{
  "n_head": 4,
  "head_dim": 64,
  "activation": "tanh_gelu",
  "norm_place": "pre",
  "attn_scale": 0.125,
  "bias": "all",
  "init": "normal",
  "lr": 0.00207,
  "beta1": 0.9,
  "weight_decay": 0.15,
  "decay_fraction": 0.637,
  "seq_len": 256
}
MLP neurons of a small language model. Each row is named by its layer, matrix (up: input weights) and neuron, and shows model dimensions 0-223. Each number is 500 + 50 x the weight over its row's rms, rounded and kept within 0 to 999. Numbers have three digits each.
A block is one neuron, or neurons of one layer that tend to fire together. Before each block is what it responds to, as a language model described it from the Wikipedia text at the highest values.

Responds to: Predictable word continuations
L9.up79:498591546462581480553461483470447438521413519559487469487541476472416450488538599511465571527531481485504424509496500528498579494496470514537547521497515479515549439472520576475501568652460511498524485432552443439420501495552530482505480463488582505480428432502447439554454434699492451428508504417511468501477471518507473494501570454447449559536537530556495446502485510491567594601464415524486538543466463510493605540489498514469466437566406510461522557503564435477464490522469521474536532394568475422548436564529489468479519552482480562505617522588488489538472481365384517405447539498410480476529681490488441544550542524491497515450437501527501497544459556480503509498436
L9.up104:607537505488550471565530543465468446489447602544597508480489484457436398522507638522488495499529502514489497521457468582482505443497431508535597567497525487509549484505485560450545551588437473548507477453587481470396476474590461481485434530463517480503492513504493432566469451586519460487515613459561478512442508549487441479468599466425363569562532611582470495448580493521506581653474480607544553544502464532494492493492540530486518506566477510549535489471571452437544455475449514522534537344567404446511470556564499473482580566507482563516482585565480483538507573411441495513463529527441460451532555477495534572532491593398489516522506494467551462514443504465503494463470
L9.up223:626485498411460523603520526444470430493452549482669474558522528480495356573578616554460545469469506527487581446472415534433568375438480499522583569487556502518563501431495511519463468512462540512542472538555568520481534518521499459428551509442486474534416568515523469525467517459530480518470568633543481512484494516471478472473528516492511521533561461511513537474459479445513528535467570540606563484532518512484491471577541434465522517466637503533547494485487475424509510466446500536516450353468421444442462519507449566568531572542493513507420569463517411539573438447421497583512468445479475495453510544558463551581513511429477475478610502507517431506465464460489603464503
L9.up233:501471515496588478455623464430516450477523573551527493514482475397393495490433576524506466553513499483533430504527510567513472513455421559430531573509512489480462479476480561401544495474483575556481486448505414497458526408456566437411513505418583484585547421499520435395465464547484519469468531435548509493535518543443551410488551553433395595462601512533541515414429486474483588604448507501481442541489453501514526534448558479477468581567521454578469576529560489468478531503496530461519492475507462518510524486440582482543534516443479515596491482554410485555436513591626525482457501590408506413539529519462529534520414559517532500570615415479542479549450538460465493443464
L9.up301:440540517472558510533512503443496500512387549528478501486503497411401472513487634538447552522507452493528434565469434614512487527503469477452511528495522570518481477486454530441574503606469483553496482446553513458429458433558580463463475501478506454420434498472490432513474484629505438452519558377550470500446499529461377487442625496466390532507521535571489461471525502513518549688468417520511588578493455495492587503459554503474437527579527537511522504443595493472504493481499547490541582404533467432577502567451552438527521482439451533567561524527420519524468519457493556491396546551404473472516541500469552552565500565459514549488475439466493463550391471475492483520466
L9.up311:485468466508547530447546557495471406512355474524499472471535513448470512425508574500451489523556501514479463567474494558534513539458526499500570546491466554551512487464403573468622466484490434473577523439582368481452468487593627535523518487444514479493473478492585472518537524589525469428515554414572526572569567539512509464459491513472480622547561482597540408431421497499484531626482392480460545560456463488501543563425515607512457507530498477461522560434599500532457522484545516510552606475547512465485513541444487470447505546474485513535416471595516453461523545475347552499453488577444489470519582508460430533577505567540495473457443488491577441539553500473487494527451
L9.up511:588565514549488500578512543473452376496412558523500480527541505480373423491489479514443501474573539539460532568408464576495536514597498441513492519577499469549440482492459470492512524567487466469528439513512433492413494520522475539462422554568548450392520542470430437609425419375468432480525509466538501531395531492463429563478499474410492483511476520487479495456557540517441540610455486581498502609480473478483471484541466560531506513424517572529505482553572424403538454465522518552516578446568472466501550549508488402604521470429456539544557558475422345480504528552498488474465494493494547499558535537530494521466449478395537495461485544547494445462442500477570465432386
L9.up589:495623478553529535529490529476476387535411546548507462530543503431474427474469563511488477526576518495470454529470514526552550505525521433591599525532576523551456485469542513493466485626469395520572494490518497476489524464518620554533505474471555465460484494455535466602485520534462463467506503412549521542529428517505458477475486494498553564532543532517513348419525511469486569613510480508464523612488465457538471572419470552505457575519570479464556536422641452519505461440510497547516558471406493465604550518448517444585576454470559482533517511533534419518465419522342540543495488573415460465544502465514497576544497484535574484438488524508560415486431464446522563445420

Responds to: Word-internal fragments and alternatives
L4.up274:581528532528638536472605531470449552507537592516442361477606448476526522560558543537508519565433559471561500511581507488482437537498572482566476545494472469540527529502467485508487616520590560578592480570496469582517497520495537498523573538529479455507463505517516511498344451476480544524498473545441501490401419488495573469430462489487507547440554455392504522407537528419486532499513482438483652497497445519516513601557468490494500450487532411494425461562478564431527488553588449544492514576458444538540515448489497514447446519419539438555537519495596482560481434498529506434467472586486482460413505464506423565508531510462533437534422481488542581467420532491415500479486

Responds to: Predictable word continuations
L11.up18:515518432550643479528454508499501416568478497532432515478531394493453538641433535503507562475442530446525465497461490485523529432490472458574463503465559413544560486466477516504439560524503466549550480459489446474457560537580520571546468584484518497512401598442459476601458424540463531554481515489514450538450470546527415498444529489489484554488501581561450417457478476427505525563498482585544603453473529517463482488613500534513504484474466494503523472576491409443518416472523498540518600448500414444523445516479489453425473519597504541394492593565550532436554416414474533531485572495461428434450514528478569576503546485411525417583483572454534484523416448408451523495549
L11.up74:538535486480483378504450458467477504529456533527596514495513429489512498617492548509541546422380500513484446483472505488400513423424479513486557492499481537511537494408424526535512544513437459519471370492471502436555534523497410480517471580536499491490440565490502461482518394518516466549481525542439475492486578558450496480459519541470491533450516491574380480447429454365504531495454461581503540492508583519479524501501531448475489437523486480515523499580442455406470396505482507538521571456504377402508479487516478529471398529577489457442482535590471542533428489448337560539528540450453441404437562538506524569583456531390549499533489498458507418429380523459490538483542
L11.up154:488498475543555426463613541498528425537491463548501524489538428502458497540492534521556546473482516489543481517493505476480469450443469462512494499489528422550479529499430556513601563485473515550530461431484533513463522500604458511528431561503563520483567571502461488595463416594465433551537564442440521549477554574543464443464489477450446564516487609527439521464443435406539543605510437551458547450471534544519507521518465565484488488500391515513534522552486442441513439564426500526515617452614455464511509509559485539439431547627472538385490546606551531482511517569358551593485592502483465432500597545453574614513526597428508448543445510474561454496464512480511529538533
L11.up172:445536528496535437504412455534547550594464503494594550604526477490602573614509618534561582474454478493509434442542579456440505538471476522510492487516473594473533488385437523564485493446465474512472471513449472439546512523467512517574537530488537475484414571480458514463566445432531526599452516593422476488486579525416518525498505546556557517443554367517506515556480486431507532517505540503452560508494567511490532497537573440514475424550449533519533517556464515453434448521607467552456474494383393436611399475455484559472450525537536440551535385503468535551419499557551516487540507452487434479489546488535492498617483521421579540503475508498441475399481505469452497543570
L11.up362:533572482533504466585506500475539526512560508470490462433501443515546558613444528492574623448413486461452461429479467417439451493497421514530526502515481463527525461514483536493553573469506468579493465500422560495523542515568452515569478535544457504498426537443487446522510449576528493579537456505473483509526513564455446443437528437557484511499451562531472599535575385476577523454473483580521485356489553505539453468546489483458583464539517487534526561482531493351485447533490428494460490498508534454487518514487454507437457549620489486398540586501448624502592466520554477510545530483472481397530450619564550543554550518464447486542456528477523443463344458422504541447605
L11.up394:470554438557500419584487541450488477521509497519498485496517465551513484639498558453547516439388485500482545455486436501404524433504443530548529494523479479596498479473426506500489524469480480552491437497485504537579492496537406477590456566561426503488450584496462440485456441612528451579433528509498432497511520558454515537461546504515512545476411577512388468508619457411564525466441458565562596498534635556501453416616512490450526448520492482543563400502485540384573420514449490537542494493505425404465506519493463506436532491585492491429549535506492537519506444557472549520554538438445467445471454512495527563598512502392519494496457523487540435471371497419482518455547
L11.up401:567485414549592484487553521498591461592477527479542537497560421472547597633456539516557595483401496499532483471538510460477517428467458478504452494492511492543498486392490543620537551486525507580504484494459578434512551511560521554620506511488466507550472587450483485510494410569552489577487527498485506545537556599444478527462506518506486508478494597515508558565471455428512560577518446519490565446481521524491550500525527457480482490513570495539552581489554540343482428554483526471511584418488465418548512512466511578408474576600471448448531527542549616493441460476504504503555579472496399440456595533508529540555541525432552449544477505498548422431447461389500500492565
L11.up631:463522466520515411605497555435480446535509598520533421513449435458460417516506562490552502521412482511466456411518489517536498378476479523482603487526516452476500472527530502417571448462418524564491435506513488391541495419437468441473475493478477470488565472525461433470520456674503377486518489503468415526533520463455506403434548491508464544446470521587438461505500450462525559529422481537534501477506499540515439453477560458489578516528485474552481559517486473441517486498439512509503457495520402464461391484497448538517421481587513559520516575557458551588448527450391544488480496510388468343500457558499580545583465468472479490483519470510593496466389585484494568470418

Responds to: Mid-word fragments
L4.up437:449497432477507511427481486480507403468529478507512501562493517422492515508531510502545466564572495538457467473562524582593433470553495492464609485425467538395420534489495542473486428519574541548550460439506467402554490498444479398491466589545506517497513473520494499489555553559544410465646518467518522495466545482496638463455536521542432555516450511517576430436466490441535524458491468504437561498431474523519434486409540500438426528517462589425354425569452466452549534483469428428550575548597405540508480582513516484454507486407474602571506577527526542604470533475483557543474477539495479476559477506444551591487451467508524540490433500517491447514536510548422553504387

Responds to: Mid-word continuation fragments
L11.up3:476440474519553484521589533499497448488502525480516488400481464515541451426487483480601489481345503540438528431495438485509474422514536498573569496415499450496544499504517465493388469523525525409542538590529497452544440497537561560577509484510439491595571515463530506539500487599533393517561532496489406541654456521498511487477466498469453478558420595575478487491574445507467480470501426439486428488495484499492526526501451512425544584408511459499486496454554495486429466553488495468526498449660427533474452511550401631527523598531505557464495542573586521467579641590483476446525488461501446432499568520475515470451550456517490480587495453439557493493557454509470545485512
L11.up27:542551440541506453557508539489478456529512505514462456407520399519539434528429491463525467437421531459433488484493426430454512436434437527504517517517460391548532492542460480457485540467424473444514441471454436567497488523581443497481424585473433481566403541500486479538494428575512483570507499461517455524491532555535448435492439438496468564512395593540412467463556457443552521500478487552496516408502568469494460495591471545504526426438453450460499574475513455435527454516470509528527537444531418461527460490535389431446548497636459471321498589554590570487546474529500514527514555419407438485524518511452536581557518494414445475575487515459524481476416427434443506442562
L11.up101:477507518520525465551553487533499514537533504516586512414533440495614497563428523525633581444362526527449481438507456405436451480475502500590520514479498506500630474488600509584402510464519485488496488552514575505534516529569498550584548520501470489518477568460522516501460452536510499594534486553455469509538485534453528534502465464499532454511486603550451539532564484525500515513557449426527489404518502478448483494545494448464515501489574445473536524484553486433431447535516459541474510451532534506514530493468464554462519626607510453414496520510573553471507537727435487431609510471513388450486450522512515494503543519469512501572456467478521504412484387468443541479658
L11.up295:535472397546609526508512530521503400537452487468369522451511449459488472531455519492544521460427495491532487489496521457529455516427572460584438495439509476583574470511559501576427552496545498570494539527477518484449442569561519538595477548468459479587392563463505482506412513480471564561495471517532510568519455489519522558504492446523526475508535552461536503507491417506503539545530490491476524451487421461507447522617466529503519516458416442474531599546581450472436391506477456440491581455518449489585443504439435512470515565514481519418564534478604510444604471426453367487456526485494390508465509556468528471491515418478463435533447475465508452462535337381427541512601
L11.up337:519367460487590538453508453522487446505470514471388546480529455411550507447416441482587561525367483542476467458480478505528480521476521451497476487471484461466493460476546428591425522463550425427487514512457513407489461495468525553517501470521472435548439416389441479496514487459470446510570437490489383514594467535464447499456466565455461464435488557476415505475498474480469528560494459487425472458479475451512543603514445410425432554431599507462422612479589500394392459516559464440520531453537504486518525500430507493509419485459550490513485490499435602481441501425440480382529487496513466467416549579491554473426451458474521478590494433485482479472443432412426513499494
L11.up514:533476394550629493537454527523457447540502474519362504487536450468575395516413484482592496521381538508461532486481463473525502566488511520574527497497506367546588491576582414540355502455480452481567512551467508524507500500536522513553481488514484473612427525416466541517457484485473503581466467491522388514484477502480449510523382449486498498482441613500465468532599512534511552551539521459517532419530437479521428569606441486507502462429509511460524563510570471509450479511560501532505476406529444490637448492457466497470572532501536510436494576503540526493516396468516501468555469426467402487495440484485557539473535448434484517576547457461482499469498415390458516411534
L11.up559:423526518580565432532592562543434410571494549551439445457490451488480409585506505489547445449425558463488539496484498483432452496547605516587516490444509392548607496594539470535429528542543515506525439485480421506403462517548459531566428516495479465563511558494430518556439473518464470534516517477452490551581413481499476533514506426505499494545401542538448512492515395468496518558548514432561511519544478522525424451562492514464505536448378464529499465505538437550494425568386461546490590521578421511473416517524459557482480517557522496403533570529576476434561539486487414521485492526469406505518452559433572487528558426446446420516482498495501547472549418372453534484542
L11.up570:560456379489449515607471531431543412535515544437434495546499474438549386550485473497475476488368510534476538493502486564545459507488518486514504484428522475530547466527574400506442480420521477552523493636434493514526460550507542537542494448497362454488471557440519451483528551421506462545508513500534506568565505414451476514520412485583525451453387489519434470490584447453488521464475551551445562427503446465531473453564468416446565527434489449501480554551480538448525422414441518417481556460456466448518452454480411593533503523508486511485458569491556514513559382495539472491518464437478428452422479540473574514478558424477482441524616477448502547458445431434483588413527

Responds to: Mid-word subword fragments
L11.up35:412488536555486454536503504492396538537483542566583532468445479582429445461464539467581524473489518522420519459503409509501468503473516564550605564497438404464561473497454492414529505518466458516534547478516515511530518526556393466550486495459484507614541487466405465490525458628567480524505570518516412517594501505527559453543571557451482589506506552518425464471547476517513547503467459553542546475508516581528471452525560450444521452561396471536500532541438436494474451527500507586568486449648386534394428545491464533575534546609539557457579540532449506514478519475397475495521534461445558388455421540455545556579493550419434495555422524459540507525493520508493511560461
L11.up73:397402482474450580575508524520575456490552592507448536571454480434540465470552463471507478570438429566458494471542457577545492428514567486471485461439519513451445525516532436548417436497585556519495497593488499416511476479412515503521474489494467471529564455501461539443530510476463467434529505516455399527629474415503511522478491561588532463534423422517450503504476436453430497498494563484466509533518438536548544502466468437481551604436638465545410453522475464427492475424516474448505427574517458555479396500479474627567445472405564582563528494519503564528505513496592420497467490487512456536451446555477503439419497395536485432519610469465432551487495504497498513516397
L11.up122:425558582583505497520538548544445491524440495550516492500519492589446490454519533445555504492514448491474498481491488504438531465478485486513525555521438471559461547540456539447560561518406509450515499402509499550511491497518412489491393617509534509543401493557429511543466493676479522535545537477453444527528505576574521477440572523464527591505537530517368433461509471448534533560494474597522533537484582481503496496585506602487487522522454528484459505531564448488564489474525465537601504605570454514440504556523486387477486447560540569493638490518464560473508598462410500608414572520450569543546499506471524539526422527468456479560381518501567438539424449539468503590498
L11.up263:458433427512651545515497469463440425558490489506470516484484469493409462519424539513524449562527520511484519503468420488633495411451499502479444526514487414514460512491493428462473524550463545562522587419499429477502445475506485458543455512460524500618418494472387504535523470670458569499434526460578441518538496471489490478524531493489408567479510533566462470498498474481478488559491490454472535552523526548492513510542534537506423467480425473507493655566475477541495482477567516575562510511503309505527371542472496508555517445442503536551556567544450507485537505326545457533470497452430480503499454495451542516565503451475407507554527504476481450475475519496470460629421
L11.up400:515504509548520557517497559533381432518498594506402432437465512461471337475435490460562455487453434486428474448482502532548460494508599523541504487490530426554484524506558429545437516506475467470509521470498531485448477535436468458501451542467423475608476413505450534514490475425431553515517524521512415538560441486533563485512533466541497523531491572522400435485509473485454534512522481429541480550514466498563393559486495458478495516519444491516422459561593448531462454498501472447493525581594408504509412521489433502494526445498517507469576587489518512528589514395364353540480448490459488538488459545424590444568476383478374435502486390461517524448492444415495520508458
L11.up434:517522494574596475524515551548369448528466483493461476409462467528425438524477490448574459476509499479475507478454444434511455501480540499573547528472500354547548494538585465466445508495442503517565533466486455537503505559522447504550399559515488497554469542504465508599459483599476529584516541481498435582526479529526479483461526453494406544515440620548448464456513493528535486523525488519534527463478499480526407481536471596466483458497339490472450576532565418540462478487490442568564522554591430507531402546539469474476556428560485568437557587519531513447577570419437424521524478472491520459575544511475574490508551453376382498588386543420513512503519430464438503531487
L11.up489:363475504519503550562567550491460439459513574532441489538449510534439453437508511426586445537455458550400540481456488567542510456567537490503558466490519440509432557569453423463468435515462500490573505504468517449610482441456443510518409487532492481534531418509466497505541481685435436430560472454458431550597493445524481461427528567541447527523393460531376443485514443437542502457470500480480514539495488463558471503466465527466542575463508500489426455522520477544546498466545466459566440580588436517504419543510531518541421431445515589519558525582452532505532543493412466585436465504496579468576441500488538546491486438540422432490489513511537449538391538552502552540398
L11.up581:507486506493487461557489586508493487485499605485530451464467517513562473549571526445493508463419410491443512402532511491497510454563531481571547464448529475519465517432487519545411419530546595464520519620588624471541482483459586501579515490458431507500633504534567508431495531461511477472471561555477475567607435463500605551473558536562504489553535560466562475502535512534476482436489496488498459582508464570526488481449468421466622554538480475541552440446518544393466475534457473418507372504522503455515461525487432610526612605524541553497506515521580524539560577431534436503494451507528484404518514486535438415521600393522458471440455494464550557518561571488530547490490

Responds to: Mixed fragments and prepositions
L4.up138:569502514551582448446504539539480572548467466439545396506460457525528572487472554569517595547514511475443466531547481466494462557447552571491536556478409526489482510526462537478468450432541451657519518533486479543506537544457533488506529525529504508460520523486605529519500450481463530509584524513494522565372500572468635521526443500520492556429548494401510468463476441435522529523532493442447632546491410569483466520515466457550492389641437455493536545522503538476516493505537485523466578506468519534551471401489468490452437500422566485511527503524560468699448487568438470505487440482536469446434561446477463579569458501441464462490393542523510520450617559502500422509524

Responds to: Mid-word pieces, CJK bytes
L9.up0:528441495508519482501582543497490453598517414526529498490581463529493564559496558512483593566485479473556502552486543484497513508423509533544523520490506522544528487511463568482607564396543523620492479505380519503553540500559490440562487476502554578420591486466478490483581516412485524484527557494433550487450560486528541521503456515523599538502527568534416483500474478388627532431510488573433628460472561595517562456514487521534501424528393498489513523668441523499487539457512545517494540610513507511477539521500472550453462415594540491443587512508550525517535423601468546593568547455509553559475499535468608524561559555506450496494408549540515489511565585493489485551519
L9.up149:594510490463547487503613473501420405521451449516499514512535510455420401448514540536469489557514474507496594548451421568492485494496475551479538576472460465514530499554435475406647505488496507490473505481454467493490440536557475408459396467537552500485491524486460481542433425542514468493521551391502486490442542513492468445512519454455408557457449429516428481501638463457572521573530566465433542594483570557523523553528529554498437421490445480460489620524450480513500476460483496509530532507542427552513488542496449545478477455510538542508686515523522489532467491588402503533451476426423587533523678489473495546546565511475421524516451441514518508552549532494442479589449
L9.up235:484534543441543551479619509513434397532560474559462497525571543412416456453485571548449489551592448499480531554484455558538473496538554472487528584529564525529476501501358515451658527453533484546488487477562554466490479531561476452512471567504571493462579475481495465521480456542453512444541551415449564462505519502498559460516575506494536580498574411537440468470538447484582552579504462490462569593437525568495495553508482582509442487451511507470490550549474472497468559499489449513495540621561578563535591533400484464458472458489511558487618421539473443529539452478484554531436521512464586564535467558466503535591491529560475444437476440572498394586523552492454465596446
L9.up399:612449475477500506520535520486473448495442409453485458558553511527498515538524486536487564559500451463569555514482494503516537452482519522492493527510483569501472483511500577560588485389524585531527520558504660472537487534471584405496497461422517554469558440498509494433461564482498505519525546619485480506470512519500549460510468487474562526540478631417480535537477587425555582446475486479482595476445525550513465560506445458496458434500463466485516536484426563486466531496461498528456455501536518530497549509438375483479541466537523478528568528472520493592558353526247549453541423477527502559431586457491500528576540439540476531441493515484485547521623579492456475443432
L9.up448:484634451518523565449506499545574474463498460495403520598524506510517446490528505466536492472697510513483561516526480516546546510535474485508521485523502496544398522481488471611454470458571491543538475501634493547520449544542441543556501598596487469508626447476520509583456504483470440505472539524518446482477487481503437558501433524488558501530474543418546487503497569529572491497501480613510578540469558618579455527541425509535474487443582526498481543476493464538478563479475428610532468536533516464499499496427483464431553538428553516428539547541544523511554396596409569494543518482569529544494341523525473578518454444551541487417506552449451529595554514469469480459437
L9.up469:500452461458522510519619445505489442480497451520528486594510536451483476380447468507549479515465571568540590497500485534507471425527483452488485488442542427547492487509502366527445484491458452486508502529564614482542470509520463517504452515541512484518528494498452501521448463442448415491480509489424532500485462427483613472506427499448461458511383497495565454499555457478507476565527512492432502514478496492518495518610406472440472497394619587431492529578340413539497466452446493457572568546560451541490487528488456592530449531469506547458577497490511491487489542619402476484507552438538513490533572501439472513439475451507490490530502483469500493570656458580453572673432
L9.up503:570467489437487464487560519456460484438551397513423501516565514498397522537510440558422583532492511485511556511431453521531494509507533500534461536491466506443513494490494525468598555446680607557476434546479532521463579509466474449491487428501574528439575434450438500477437547321511501462527480505440493449406412442481465510561493469425542426367547567436517506500534557464459487460494459470476497517466456619467523472574489501498491468476573514541517510489408496469437513461458483533419447517499527511473540521439452549542461511493536516504584492438516462502551339560526513532445478521528584509417337568532454454512520460553486511473483496530456558551557580483535474506448
L9.up615:588439424534523477425587486515583514476474472494540486530499497443517579478462530562527530476477474474603548501525420479529434532424474553510503542472453542485537506478522536482520393364586525557487449527465490573529475493543510497476547434509458451525516587484541539429436601364553497571499553482546492518426531490519513509543499533497503447475555544369535492520586511556505437568557559440504558505541536527474510483481584486504468520496488445481478502565594594467462558500481550553493468459483443569387589449409438549437531523547473407519503464405555444478572466561491515546594382461514475479458473486436458493523514609460520556561511458446491517499597445476447527374590

Responds to: Non-ASCII byte fragments
L9.up46:549453475496504459588544496525598533483530568498628507553478475467601580568586570521564439488429466495553504426552517461500476390479405520505557463509490518478512525540535506565464422429518591573481471571479635456559491441487517516490512515503461413505558536532502535457509542506517456554495532616478449507456498432494485507436511567534450453496435569456550530550520447489501509530526576496469557466562564516512472435482557409478538539499630495518483535530482591394515516466440458509479388529421448514499496469494471598397496537524552473500465523435528592566499536639556467517576452504539481479446488531485557520564452461480483513540568487409529613455536485471440544395548
L9.up67:554520445438580427544517508509531462464488474523513523553551509466481494507578545538489627499442526559536549502518457552566490533510545514610596523427548529462548473477582496521522477528608499580518461596498603492547533499569559492538508408548514510448534497408500504515458576539511439504490563488523465503436441442527503521528558530476474462439534674438596428460639575566499495591585489486461588568486444543525556514550486475454500533468523543498533500519535490472443514457453501514532479410484484488529556534439453568502583607431560563497552502526591470536535329560438519500487455481492536466462508513523449514583571500536511581488440473428481522612563502505477542473509
L9.up154:444454437492554451475587495519507409504496462450537526514573510491456490484527508485558574489573468551472496489483453494519452529480482470586508527517469455491460455383453527476509479383464497520574438498529530514539476552559443478609507576518508525443568512476462475518493475554460444517455608499432456505433545467485596530477464551447554518531517620428486454461598499438582471620489460497398561595464520597506538534558384507463456477390442519439477480608434459444455510468504510562558548604503489519443551540429440563491506476498577525464472448497514423535468491476425537452531541475470541453534491491474379512607524551462527513497380547481470454587547511506406507610469
L9.up255:568427476528567400441582517521465449554524539478497478508506477486584494565495478525583486495390517465494526437514515470443468487443501521555569506470500493477540508480519492513472477363453493521512480605415576541522464508462582464534481515562423445571545552463520500454490550414517459605493534647449493505507490495483509465472439540501523568454410592507497549479478437479573503486479541525465491486504545537561431497506439413451503547458467463503470606601458516495493447496486476518513499599429446539392569443488440648457482525600576428525499558478569541547483485533461518533588460493487460442466451561450611488586566455460537423539522529438529563485536490446383593467544
L9.up310:560392439484487411549597531482455471476493550491606517536498533450448360542653507496511493500546468530494490454486470523435462469515435516506543514469503444476504520507423483465540467415467568528514431538554530507524527560549436427482449501572528449509549530509507489554538542419518411531500636554457477478418532420487475501446566557483402513554448593464496520417534440523531495570475552501451566575511485619546532464509445424452505507441509555502486419640416469399492489457435476539530525553559393507511563528512427603498463551487569567509447541495486488565488531517377504568486484479488539450501501570498469498617528545395502492550535516460513526546519491487485557525497
L9.up403:581445484442505424487624474488469454521455512548551456534564487440479484435523513522502477499410507519493552464532417519497497430443539503501482556461518476459508498488469481462590479495487513429497497542531672493554459548489517400474447495453476490531566518483456499489432468376515406503519560495428481516450508452489533411521479546407485565436443502424464473424611512460521527537505480456401529558478546560478504527490481469440472500423519423400483538584373474449469436443403525469539449466509399550547537529454392540547510576587524472453536561526597499574421474546551504526464480395424501507485607467411467537548530482474477495511494431402525538552573536536444537540485
L9.up440:495561425537515486540531461534531442546451508524588509571562457431529489540552580533539500437519496517503588512501417504495501463442518479576536546525474541493524478421530529540477431512526500609503429534498518520562447474533402524553494556534500465482445618450486504513406478468498514521463571564483448480379495476475460543534503532463621496421540442425510469527579489472464496651561564507501581564545540532478480521535560517503444496471547457497518533525592498421499502460464537638525495451408421469449484510407457543451531572499588444497595467462583382500445352517476517521583445426418449498460440491465437469537509523485512526454476510477439434474551477472448563389496
L9.up475:500425436510611423494598510532555420545544412497556493541571493455473511525509546506551550497469502463578565476489447456531448458481484509554498500438526438460572459494531522499516490401553529508469478541425632517516461502522550482529473429576547478451582541496431520516484556512507456539495550577428518482413504450515553496527458485518501477511389471429615532535568476444553499523560571431420518496498530539487443470559488506463515521430548536490476464605411491483489555452451492539488510587456382562400506512508436626402439523525521487511599462425520444521535508560492468487576439472538564536471454540452458416495533476486461488501449472490513581489686461493385570521533